Weights of a small GPT-style language model, trained from scratch on English Wikipedia: tied embeddings, 9889 steps.
MLP neurons of a small language model. Each row is named by its layer, matrix (up: input weights; down: output weights) and neuron, and shows model dimensions 170-340. Each number is 128 + 32 x the weight over its row's rms, rounded and kept within 0 to 255. Numbers have three digits each.
A block is one neuron, or neurons of one layer that tend to fire together. After each block is what it responds to, as a language model described it from the Wikipedia text at the highest values.

L3.up5:101123169058131105124138135119167139172166173170125205115140091127128147162160129153105117119128102118123123161149126052113132071136156137126149109160116152133098099137163167185124130150186158108169137155130101110128121129138127132117159107106133133207122080121123123069131119099072064107149160131163070032080148132167142172107117139109131107126164187114147153130140110106137155139206146151118130181163179068180110132141119160111088127130146136139128121115183113129117105165179101127104115127083185129109119079130
L3.down5:127123183094189095074130186132166138197110159151137142163145144186126161141150073156086117108145171105122130123143139120104100095075240130139191121097089131161169116097115122165151168139101122134137139118142105094069137166114069153105162132140200153159214140079161127130128169160081085134176130123070098130087126120162123130164107121129228082171109122140160187165095154101139119136131167115184107136172124112088142119136118141114121106128197071117081149156202065120180156125115161156071098076113117124112116182193
L3.up182:147133053141096184130173118137143090109135103143134126104172104138124144089186115101138156137065097161104156102146074076095137113149119121130172130147128103102181168136160137103029107149115080111162117123109134144107103157098123140166066159153103149117106146167109159100092153126086124132138151100151112098118147116141130160132173139115157081169148132102154077147096158085161137184136082051138169128091181095172144101116133149136059148160143110094128129153095136139168132130173108163142074106071135110082134187199
L3.down182:138173148104160141167122124081108108177109132121101142161128109194137141108082115152115130156115146122124112074103104096130098102081133143074103153081095165164140112107098144154129132161116084133164142147087091102122124142116093098009096119150120131147093105112092166173142074154137129190123118147152087102106142144122170127137137135088128154082095149132091092079127197125160091150135130107117145198123087157107114108105127144145099111141103123099141150129084123151126163101068095098113161109168114112165146140171
L3.up825:109146173100108169138094083131108092132124124130156085087136138085150107107127099090104197171083177151187105147111151182078130117127161117140176122185161135088053122127150133131090178178120133124109131147093105172115164152160130127153135144165145221050160127160094171140128091136166131105151147113121097112189130111098164162160112177168202152119159147093144086116150140106156147153118131116140171178086117150135137121109159124187107123106092169098174165113061203127098143144103184104074198167108202123149119166114
L3.down825:108151150102115141117136064157086124121163079091138116153151123131131101141087103106150175184089141111124109137080142158133059145112126183140072087175191071169079120106184119127125157150158097114076107122145142160089110158072075095127159163174124147112132127150129160115156106117157066112112126168124120076146163135119086107124081122172189176129150104116120178150109154120193105122107097116148140138145137166117152093141109153135138129125134091098173108096140154091120071081131131075114142138153153121131162131106
L3.up1472:080120162131085130138165100149161130153141082193123138149178082092161116108192088119196154161076041129143132115082156182101055145059147155139134143138128131130125160108149118163140112129138151153114101181173070152076108172110100109138120152167147136119123136147079120117138135126091042113114162134104136118148108115135145151151163166175191117158163112092156062134141115130120077129139117087079166165098173126150084143130100183161113145065119140125101122143127178091153103100134116164102150102092183117153123173130
L3.down1472:113118087133152186080158035126102142134126099118138133127142091118137137164102098124177170142141110119112127097071137116127137108090108112157097116122064099162111163180114084142169145122131115219171108117175165141123129166111119066123108167199114106142122105120159154112132118148156081114071145145147121115120128118127095132165165059194136099162134108086141255137127127108156049142114115080087170111120120137143112098117172168150113137117115138101162128119145030077153108104130150074154144145131125123100138120141
Item-ending boundaries

L2.up190:130119153204193115185094138110145136102120108089087122132155099126124146180083075147156109125084120124140093157183083092075168152140099110076076127137147115159086116106060109159156076097143102110128106063120127150111083135189118172122170185149120077162204135197210153230089141158184169133088131102096132139154084132162198110162090133135095098141137090153122056142127148115144128087156177073089108150124167151111162132096102147075083118144173143111124149120123046138127122113083117132095118135098127183106072112101
L2.down190:140069085143127073131097166154183101162138049096149113166135164129090151069151084098091147108148123109122155129066096169069169112087187154145146056110135139122134155179155074144122148144157109039159106137115106124108117101077091122129113113136086147143103203086118163121112087196106124136068081168101141132164147137136161132135118150107147070177147076132133079137094134123077150097133150114161163144130108073108111094078147131197104110129063150138174150192159211120102056082150141160114109122188142106086166163155
L2.up469:137133128105186139138111156164123153112163160111139093144097121188119134106102092120102110131172125159086116121120079133125163108136155107145106141195128111106084131112138081166146123040079105155048148124123118047180140130124182125137136145160107114180172112122139096129097086138114128148086138131118171139106081153097172147097151128166178049085093187128155122149114161115130119097108155146107146101088148179102161136169104127132174155078105089114129166120110166155161097126110187086110101114096119124108123137171
L2.down469:090132143072131143161167179166184145132097149097127116160134107093139090133150098077208084123181123105149111123143114129118125113122118146100101164171128117182090134123177065128097111089147140166151119134116193141114089109146152116128090121126159142118151158151138126150139108066116108109148159171171131095108092152172150173109113131112115097142130123142161255153124141075154119092105145155105135118192098110078147167121083101166133123140121112078168103101121147082113125134155123080179110073126159198076074185158
L2.up1047:155199133086147111171060103169164132144142106098104171137103121086093105161158093124123122126155152099143111174170112137140155069161114085088079165115156096156151106098103134093091140190082094126144166135146087182117065111118152111042143119096162156128164137190163132173077161124122080139106116055101148073145097142120110099158125172066133099130143136119131125107047135141100160150114161090133181171161142183154127129170110097159173117087106143145133110102080071151150145117146135104093147111075164063071127135151
L2.down1047:096079083106100116131118144127105121135152131077090073073142114128160151146085149092139098217115115141164164120132124158123111163098111125151106212069200085156139135134097156142084145118104094107173110126100096069132069142108094130105147095087081063123076168162100086158173199081125127142128111082155112124148165185137141091201136110135108120087094157114119071109073154124059116091137098119060136192093158130152190157164173148192147074158107108162124114141126119140162095111131150159144137133124128086101117107125
L2.up1355:220098077136182104088108079157092133143151115080064190131118093107112149084128094146100130145124108173161116082142124163075155169158052120117120070108137138078114096159141139118117131123128087118142124143176121145135123123099066122169100164174086133071182190163200159131108172097101074110092077124085125070149068116154159102112120145133138076110130073103140106135135142193104107114105091075135186160121130171139182071115125117121068157073146126128131142137051118129062141102076048074113140152148103124142130130106
L2.down1355:120104112155151087123142185122190099135189115112140137173102132118126083187192142102106151100087145126100105119189103127158165139092064186142150070161160072185079146155105146101133055118067163140110153060116127171186086144077131064122141093091131158139127105133141169156121097120104132151186151083054153087140161100155131113094116161167136081132097141171098067132137127150075178078122118142116102077096135164153129135115124144199077141140100116117105100138128102117108080083050151157129136170129157136183159099171
Name-completing noun tokens

L3.up452:154199131104170179181116144075115120112157098197141119150133109127146163109110151110071087103140131152102137169160066130128119102195102135100138149156121154181130121128089141095131103093067125067160142101176109098125105123069112100132174059084084110172063125099077127111116124103086125172161130062133085115085117125146122143126119137107194088194107117190145160126128147186171096137130111144163103112089131170133118096123135161145133165101102173122208089142123135129117150086132117136051114159096118096115151189017
L3.down452:141150151124132132078104199093168139129135143119125111091157127154130184101140174109184126164111092153116139123098115138187164157197104156078153105107127135112117140154129143130114087082117090052165094101164116093058164083122105098129165140117138084151116171125131131132107119139113122133116139118137120102130087114136145134102120142114133078207109137108140111131129124160088144109094112144182139164145047152140121062083159140128144132106166117113152124076163128113159131053229064090122130098154120121109126154145
L3.up533:145165120128169082195081076096140156078102146169159098158137095105100143113119165105091114136115072110109118123110130098163134138120110076096130117104125177098128122090108118134147102142111108113135105146116091110132084194091114126062078088106100107139161109107112132125176121206082113139152149086137080175160113147078170156142158160115158150079127086152098110146130190151086102149184125191173195136124099150125126100107184114083140156098189159133185145118103184143083116117124092094143108122126111147087105090160
L3.down533:115140112151135098124122197136037107087103093164163084147126131127163215157163144103139100088134146109155112142145106157135133175145106108149114160084020143153152114138098178149119144085074115109204106184131128120136135160132135138185134106084147143141128078092151120136118123150173132103143127140159110096140093162128109057119152130096113143104165101112089021145141131185122122114121157131143108143109134174138151129151102121115136149136123132109156131104111119159135151131156143077096120117154140143082119137130
L3.up823:168182129163150126116107124131093161120122147182128178146100081118139162128152107081089173173105092115082119126134106162176112118116058142108108138110126094087089146162100161124131086057174112094138122113117117221144034109109199137137113109105063074170135090157097096148118158114052172148120174127179138134115117139176105124137127171144169043062133072172200101145093143132192123135093150147106165151084136122146116118146168122121134136074163153133154112131125103093122132128092147045098151074169134184117118117093
L3.down823:141094102170210158125118092190068128130145062135100109156132106184120069074050184145130093099094133169100158184102164163116152149149110154155161073122163121191162172123145135211035100084170123133147116103132122181092128179110111117116159087109142126159188090105110154080136078112162106175110107174153101144129191135136110109094154177141154056146129094150125055126129144118156180105139112116102140152154104128175173183114095122142103145106134149124062128094112076141186149086153153123106137168135140135125108145167
L3.up1172:172154115110115179164132052108145141087063112137097097134165140154144094045116181110137066088145109153129071131100154102105136176120094134108129201083127167106096150136106130124121123118099101112098116170183101119124095091111140045155156105119136162149098147123116084144118151111069134122146117101123061118119114098142156106156088165101150057124091121139147139187150193197138130172164121143168180098184101107135085095062189049104121133111173171128073188156064134132129108198145066158099114154127103111089121105122
L3.down1172:163112080112153146136126149064117089153080236138131105108133118142174167148132144097162112067141156114167111104084120130154129131136113126181109169135055147117139129157175166175151136145117069111081090119065174113205134173115124102149153163117109107098140138158132098154128169114092104184160104092187124147187136167129136120151079164139107129110090134140076043157118093161126056112119144205134114107187060137107163104128130162090160127102182141167176120096102101097186128128146121125071091156185127102101081162123
Start of capitalized names

L3.up62:108106144112127108159145107131107179078107108122128092099078102124106095154155145112127109132152099078070144172131165103156090086047133187107149142144171141120105144139084171208115165100145094095073115101122149130094072154093122105079183139169255121168127146166155127041154141090141140143158155120184067140059128156130159154105196135124114134126144121164101148138127117143093135102095178074084101102107195152172156096176083120171142164167148102130120129118170159180183160108119126120132129157139107173120123116100
L3.down62:136133128081157178138134138089127179148132159133111114166087151116148161123097096082066119068134136120110205150117140150147191163140110127144136077152159164160065101096093160087139086119132117132159111171102134124123105055144187153174087035131080101115085135117144141155164119098150138145127138115141186153143145058107146160092146140097092118145073041134092111122125063106054094094140103132120105077146171090176117175066154163110111139104149145141092102141112079117094125153150161147168183105093076103156138122139
L3.up774:092075119134118155123097135142125110102128155136067111076103082115112126104170134136146145118097143091104194143181138134124118172127144105065060136167136123126126177134172168197093135125171134129147141101147048092158109136122164106131205128130125169116095142192163226093121104076106150141131106155139092070110117191146143096064142076106096129152150113135132186152068149122148139130092146112135155131103123156114084138113087100140137106145112197102131117136167117119159147104120153152132098087102079165123118079146
L3.down774:122070102145108176174180176138098125080171087147131109162156097101154119144146126093118183083109143169126161164144141159137104108086158159099058155144093093100091101164125127160135118162116128157168157177098151190132138089112081153073106174162178126166131133127173077085173171139157122103139110179153126122092074161109117108122182137122107120137108149141092134111116158147095155136134091191099183109186081129161134091092104174105102152153099135119091130214132138124125078103141139119108115153116077050151118108120
L3.up1219:125116134128108125068155132140118225147150133070081121137175069116037173144169136180142128147116133074140121148115145124099189107117092143180172170151113131059099111133114149177089113113104097105125154121167165113093182092109128102052197130119134139143074119121137112070193099136110139143172159099186134111148156133124082131182103073114108111073135141136194138096106189064114125111106112097087112115147108043094147088180132144117103119151141178147112110068132133156167124144069161109142091156134142130132157132116
L3.down1219:106091136102141173048114131083108175076097159097132092135108105170111157133087126158085128142124099109144114054130079078121172120159126106181101108133119156046121082116124112127140103082096122135139147187134145113160096133186131150098182126107093144151114172069132135116136146123110166128095108130125141078135184131130135205141150099149166081141126185140135190131136110167106190125119151163141161122070149106110072127136091166135131136105145123113062096097162141222088123136129110110190123051157107109127159109061
L3.up1324:109091044113106090131097138135076183112167226176143161118137054176019114103137112099034164129165146107117141134208180125158142118125116155122052066139170120095129125110081139197127229162142121153099098094144193110140110110142151209146121152171199128178118136181130102165111118180151132160114173111134161085165119110175096098083124141132098130147139145135127098118188145093135124075107170101108071088127136187152119152153097120104117083091135149148148096103131125160169142154102103102121098104162093101145093172194
L3.down1324:147164150104175127095169137100096178173132113121115090159165099184163088158192179121128134180129090183170119095073150068132134147083183163139153094118166090144059090112091175075087146093128213115114094141120140115139087054106155110102111065105128121155112165126054096093149153136144125140070133167144106197142102073126152105148159112150173164136120143154134054135085163147067144091166116090096186088098127114153100096088095140108100141134132159176075114135160115110088090168163112113142170121131119117158162148148
Connector before second item

L6.up1513:150097165163097106143107046070149106136146175094109148100153148149122135091124154098082071162149131074169142172190166111103113098099148141179173072169081172152149077147162135136098142173060155175182140126081089167102128137136155170119090164135122181201112139153167141162115100110171115197107087069084134082112132106189158136117098101181135183169118094093130165116131110117159129144094115113140129191162092112139145138103145126119107121117077051114147145111114145075154131135111124167157135142044154068176121137111
L6.down1513:153082117139105148168127120109087130083087118193133107151157103133127162125151064118127117081148092173124191115073151182104144100096089127074087143131118132028108168142135101120159133081157077114117152136147112110130125128170147141142166060112107077084111143127100133099144146081215143161153142147144107144198097083146123058098105178127142077118142064088148122110154076124136124141145103136108107106079120170166139146099146181099122140137137127174095136136108131134047127196068137171094158105091126139104182162152
Sentence and cell boundaries

L2.up466:096179102176120116110177148148137118150190106156153192121153081153144110110124148096170131133160123106105163147104092122126075116097164080068047136190106141150064150171180119135104102113109110117126111133120161116131155149085161147066137099140124134128125176149082166169163171160102089187118107088110063153100127130097094130040138116134083146112106134128141148116140153144098136183107111130056087184099151115138073123183114135170113133198114126152142158134084137101089078135070114133152143120145176149127137158089
L2.down466:198141155129097156102170144137102140112083103095115130154134105142137118093102115179155165109144146171085156141150109095112169082190179161079065133122118127114125173077115091132190104190096146175103175121198171216134117152117166119074117115150120065109129126106141146098122171103139097102152137120125175120104113094138145154140149128176073113080156140168081156121241104174133146131158156085111165092244112166178112112129132145093158146133131105109148156072145153167170173106163108118182139155142092142159106128160
L2.up649:097135144130113087075140163094074146123145126092104139172148102156164156100131106099132127187178143133074111096103169122110149081079135170145134174134096069100063161154151075115118136099090141180108137159104190135175135157164151112124141159109154084126160098092148161127115134135085109188099115101098108132127083062146144168126142151171179079119145113144136071142142140091107133124131105139114095118143136051125099149128130092161135108115084154065126161106118168130121125140128055156157214125108076148135177153165
L2.down649:131107171164093140181151125115108126155112115110125134103144149087127137111125134155156091113141102085112145141143143112123127115075203141082153120127114128126152134155136142143142092128133131119143122184131115145113163151119149098128139129165116105140115134135113154115118103143097110172128141078124059156139131153112157100084069121128102137110139086153158255160117111108097102082166158124113102147133150122102121122128133135126118175111139148104187131085101117114112134090144093129096148152122122129135133133125
L2.up688:088173134090151096158140171091108160131101140101114163082128101128126146125144165151109108157124141178104090058120101124087111121088117126121208126165155129132081125137116105110074076128075124213111195156150109093129129148121182084159133174105125076129125131092080111139134102184066077129111121124104117064106097149115149154090123128151144064159132101147091056172107137142160110128120121124129074152095102173156121088065142130144143094145126105092138125103091089130189151086152125109120171161122159197093180149146
L2.down688:146133122157117152155130151126130120129057118187118120119142140101142154129151113143132153115186169141114133104131133156102129101135146122117139137112099133097099115153107136131072100138094137121097128094137148148105130137109118140173186117130141108135166147136145175130136141157157124124133081112110110104092059102128132148091111117142121149105126129137154255164138159085156147120205139067154139197127129116126151070107116133117113153131131135095136132144128115160100145115110098110139129171102134109102176138124
L2.up1118:100077083134128114088150128125121159155130207091140131110128129131176106118131049098070119118139137096049157100087116095058157097131162080111124182165132023151102157143113078100097113126122122183107134131155130111193123117157198104135098115117089087131114176050071096177133174213097117122104144118102143122120103062125184138112090123160161120123156072116150132183118129118118121094148050144111110096169144139130102134144141098178139101175131121085134095105080133145150151084114110135134119176089155143092160160155
L2.down1118:156086149090100102152137160133093117153126126149105151117140103183136131092190129103088139140139092148135161145127118142118116127103182112136106108115097079151160105158135119155108148101173149136127136164107119139138122102109111132127158177151136158130089099125151116142111166180149122140116181134141074174109102155109137147116161138143081113141144129092121255138114124110160130137141168097109160153086117137159172101120132166120076158116134142127085125105102078159110129150124147102130155115129057141146119152157
Sentence-ending periods

L2.up556:106134137110136170086105125105141127078122166125175027079154149174147125112144099185163117122115144119133119175098040145124087094145196129157221083070155111115163084140109157185132149122097153117077149118115125079222081114161178085152137196156151086078110105162084209124122096156064169181171217108141169154129121186118113146088130195132109149170145116123153173163078119118139134125137167091210103168139183189172124112135112130117124061094206098171102142099153093128149040101134104145057179053178126044084123153117
L2.down556:093103161153131077132160147125121092140136151093082138113114095178084090095189136054077185144127134107173146102072129179153135126131125144145121189164067160104055088074100108152115096068068119149164112119130130133132115161162139167161109081098101078130153192145129102146142193152171123160162132150207143103140130162135060093109130068155086099117178143137099100126117138110126115127121194163131219143126089126111111144153096149107124164161146171097119146181158197102145090101096103131111118095091114163174067113138
L2.up786:172149181118128142098102093115193103169125113099153208114104101159122054204111187120142121033102123102163122142136152111153141113101121143127106112157104129061067133195120154108115062118118120132137086167155162105153153108106149112156096135143141171167108081159099120163106116074120063090147146134124102120092172148104053178143099200127178091139112098132178156111070128118150162122108188120128140070118134139103097127149109201120110173095178156157132141141198109177124126129141088120143163118089144160125176132098
L2.down786:127112130090191083099086135122113087139157126130088174133117142132156146175130103111205125106093128161159141126124167128165132129138095160135106096075067103089080117101033087157166121149126180134135099125139114101129138066175135067115176099085146106185119124204158134153129146093116102156159137065142190142086158086119128142085134140071130152148058033136167178128120141097074099111115128160159109142073130069166097078110138144067121152100185120146093090065126103162131129063114132107114179128078138081166127159148
L2.up861:114152148128154181187149094106099113092163183133172096137173143078124094091071122085125101147148162096157146093101054140142162136179122089153160138142111172115120098134167114132176139100104149091150111116094083122168149104117124164151116145127099134123134100108145113133131149094128109133166177109141116121080091090138102162093114127060172092127099064168169170131134141148175071099192100142123120106127146205136168091090132144093118135103116130100126155065152076174092150186132048099101110155124167106157106129103
L2.down861:220157138082123203174110091092139096103145108151119113108176106154120178130110129126156119118132038109185132097081124112139144135145122166124160136128061092129174135134155163173147149095094141145124079123146061110160068149138095152130153177129092125141170119102119149107109112123099127075117112118177050127109094115163138051116130117139143085129154140094125000155176144114092123103183085148152113125122156173106133144112132105116155192156091176124188136092139188112133060065141119132145138120207128156143093138183
L2.up1192:113212142146114122122195082106131111148122095092151104122120065130107095128064130098127102113161060183109122115092167099120163175201152105133216095147116135088133150113181116142159111110160150124142156145115121127152088140091116100187176116094137112115111117120111095164118149095095136156129124137134140095059088164122107123071078067143113115186131073132134183101110153114115136060077096139146139147127128131163098145047061150064080141156158130183167176146164176131122131130136150106120113103166136147093103161116
L2.down1192:170229171160143154096165131148128055141126107101105103153149109162105092124167139110119210120106102121142126119145116120160151061136129121147152194110076097110105141133161123153168133104151087127137097143199077163164104079123148085169144135119134098097104173095096059122114146122102117086155125116105146100127124125092086184127048122117121097111187113068141127086067133139086129106135135120173144129109076082163163120080129124156110168136089147128152117144124096128169118080171137092201118114171152122142030144144
Start of proper names

L3.up305:088113153085195112160145133127190083053194146118107134095130135096136143101135129136163111103132132139093148127079146129143108178152150145134155226149136080148156166117161123069128189144174097130107131141052086145065119123185165148126142140141133157090148164139157096124116167075112106103083140097059115143122146176062112117163147117102153153101058073131179165129116127143080165161075114097131087125152142095221165091145131187080079142102117133144147152165130149133114131102068144145143147104128171088139110094166
L3.down305:059101127069132098130136121116162078102146159114134096129122169193167166124101140135181108112136129094104186158115128116125138170155110101127125133152156101160123192108134110099144167145094115090090134126090100050099140131166162129145158092120139146076123207099129137108135169140176151172084154127123136141097135127123139168097167139126158116166133127108089022148077152113093169146088086079114145100111101180093210046159126176132120131093156123064141109145121082107081115033096173122115112148090132134125126141165
L3.up1118:035143118114138151170067134152090101105113154179081139137137136199197128093104138099193083123144101125100104088200112125155131114179109109141121134149100144147102123111201153118090137052089124115140134142141122126123152188115151161117102133117103135122135111111123119161116147147101098164123143135134114061095108128168098126208115073070102160123167042159167182159098111113094138101087077100096180133147228147158123133144074147068106144103116159232107124115096165112115145151150123115127130103113118126067125162130
L3.down1118:051108186129153097122132104101143153200096155061151140089191138173168165088129106138129121106082126208112086148142087162118116128125147130085125155095141118130109161131117128118124116130155133095134140130099093096120141184110102136138139148105113137119096147170087127149124129076103079138083108181129137153119121081103128108172144065134173089175123106125125135133107127085149113123144103133117139125134134165142149143102119140194100161069133116121122115156171161138129107080100132139104132105132186081110098110114
L3.up1417:110174101109170113136173126142139106095141163111047150116160173171110135142116130113149078113144106082173129111154119184131159098157158201111103172097176128130134076124195153092064135094091102104112165053153148200132125230149125085120161140096179105146109127167093111117105159154082155136148101105137097093116114172111104051118163138106196107141180132142149152148137181163136165151153171135108149121134176179147133170105099075161146095136169159110189115153154091164144120178139114127104141123095125063119116152121
L3.down1417:172143118122157098089099149068067122121124155143121115082116150147162156135097125128125091145121130123157092146169114152160135116120172109108116183122153133120162120114109170084131073076111080149145158105103131144096098131115143139077091078075054137151076098209087153173097156115110131167119165107150106095099115187173120093111142100087141087157183085087123126157133154079141115104166120167102134145130128186126155141170205164106086096102173127112056097174107153144141116108126145116153173134188144052123077140127
L3.up1460:115113116136111123108131154122180135139150077144103131117049053140173120177094197136138135124160159143120179114040117110049097172230174061092178107133255120131133134136087145112116119105134150098125145105167101141109186093126146106155115121115127089107086097129128137135097146077136095157089100150110097112117067148120195097127138087118161151134116115143092111104114179133082134117173132083112111129110127154121129110169153109101077128125068165200157197165091136126118046185132186177127078075104117094160109171181
L3.down1460:101161142138104149107116164111103163079127163092134122162146145134103149113135178116151146076074108174113179091095144170086150112122185140127163163057135143150142082135146115099142091147161060139148141107130084101126132186107144108151158095136151127117089094110142130134106151096191178112115125096066139173159142092151136085043171088177097171127150113102148173096111125090105130130162106173076154108195091146100141126134145145071190118169141205114144101093133146196064106105097177145142082158146093108147110148177
Date before the year

L6.up433:162105142135149110142161085074166129156137114131152089135120183153124155178122095139134188124127087141138149068202099129120087138130167091139175175158159130149095127126131124118151118113087138143090143159136143198142121142146087161120130123136107144053085174128184072133086133119097164161135142098067117129128117154163161120098164120150158078151095093176131161110101124097090168094132131132104083124108105119151087126161150125122101084142176169146143128120078124039151101136113114108098124121100153089113118131137
L6.down433:135083071133182054126101125117066129120107096131148194115170176121158188155119135094158167174074056199122119159146140079117101190137105180089148117149118138133122095121151089170108123157100169116148135126167130128115154156131148128148104112151113079173173078107154128140064129136167129122149133117091151161098159140052089134121142112155083153162106124074196234119171140140131128141140168138151086122150116168121101097135128138129146109167145129162135149117166151148118177119126161110141135133199183091195112102080
Token before a number

L2.up210:158143112129143167134112122142095166158125122206042137134132107176078096074131139129139168071145137133118148159065128069140170138102146105115106121174116135099093130130104169137183146137156026072092176136107146184192106087147138180072110158097109118140070073156171090112068148114162160108123156107144098141116100103112169139170173135092128108049112144159119100119136153130082121120064093183123131106142072133102193117173144156122135151108152119100103155126163159114080149195146180104107145175154077086173125170114
L2.down210:075085106076101131123079142119151094200194145135083053119037106180040122122078115097100102098105142085170049142109143158123187147078136181122128135144199162150153100148144125128135175113178110122146139162165117118135128107142074155122116152110170123127129070189157087131110142123154135128156132104103145120175105120067131176187164113159178076115135158144117244089160084078131138171115145126157134145154089144128092101120128075096141133145114094118064151114144170177144129134103135084104151108160091166142093170133
L2.up1204:110137179099107080088109100169149115135146115162100129062146140122135145123133074107078179171121086152100126176090150079118098109135156130160179118150142123098071117068096143169135129117145095180072174073093145130160100165087134180108141131115039053138124128095112089140166145123098159163144056104150083122112135135186152150092166132094140173111130160124088131103199162099091169078129125143113096149129123190135112150170184133143138100119051074107150070128130073157087107059138184117144112155144166094099146157105
L2.down1204:077099170149112152084125160130142147137059172116069131136112077154112213126123083145119127122114111157092106190099162135162083117153095150110106140169071137158161111130119098104156116107158075134127131171078153135128111150110151123145154182088098088202156083158172090156151154142069138186117103200145107089137145098118134110113171178196147148106155150075149123110096175125146167133155178135089066168174102132132095145145120210077129103085159106088168156147136159172150136104114117106143150159135120137124162146126
L2.up1237:129136139084161173152103152138101091220192150121173163123177152117069114124133115082164106107101109093130125192102140137049137149139083169172162156140118108073138159101106121129129085176114137160050137109183119208152083118144073174088130157150103087135103107128177135118144120128170128054118149077144216179138087102173167075182134035147058153098088119140183119140067120101137135086117143079099123119123142198098121140131105100120110139108147139149125129132121084147148142141082137125126134097076110079089097176115
L2.down1237:130059096099132122130107144126088089140163175115095095153148069138112141121133149113166139101133133131121147108140108094141142089125183213130139147076048108105085104157063102156137151173161123119074134185177142151093100084149121124094129145070164136138145121170137166104127128133151177063117162162135107150142159131085104132148128129166063128150156180173164255097167113146162148089102150172143143085135094149152145126118069113094132106116144131104060106148084105147126122138140126024120154093130100164172166083121
L2.up1466:171114134073132174164123113126158100166169142105149151168115170119194089082113110149147101097163142127096160184144160124123134178178090132129098168110181098131111131113163122060134134117137119148101086170143122118149115141162166152117111123172168150165142099125150133125101101166116110111149102080134080130195097132122117130151122063140150121109132109156150083134160130106157085163123170108113087122076145137184129134169130187112197167148181140179066112118137152143190168130120073149140091137093123088078132082109
L2.down1466:151098123116077137093139160103102166121148095168154145094129114165192091147157098161143171138179142131132089125156075141108141120151154160168148122189130110144075082113129147127122068078179119145142107101095100115087108075097120171116160049166164161163134169200150163099115123123123145098121161117128168155134108108146113122142122149205070114129063143141166075098150083067097064127107126143170073173187133151113164131097156120056161171125102184088079150153163161116180110152140164154163109135145147114110120035115
Opponent/source prepositions in lists

L6.up582:135171143041136109124094146170157149150073158121119124129170141141141161104152089147097110174156107092186123130076137130097139113104109181124067162174077145053111124112180144105154151064098138105125147000159168108175162113105131101088106102162133148117114146137087063074076093150128146170072138098124088140138120087154131158141099193144111130158079165136073100155153122095173123139225114154115130122126119114138156109159131153134092178104151139123134100078145115145107144083128075060143078138128113166108112119071
L6.down582:113125078103142082125149114082126060132206102121083114131100123165133086125159158065143160143133125192111131187133117037125119130103141139096124096113055144137123144166152100124138108126128122150113071164066129099121123128150171120155190148129137117139094187096068082103136160061127114131108106126153160118142130176134122081134120154139091130106113083076128131131123091062167195117091054187136191118114133184128038193102114112148133150157147172103143117143098064142131109153110110139097095130123135128111184194188
Title lead-in tokens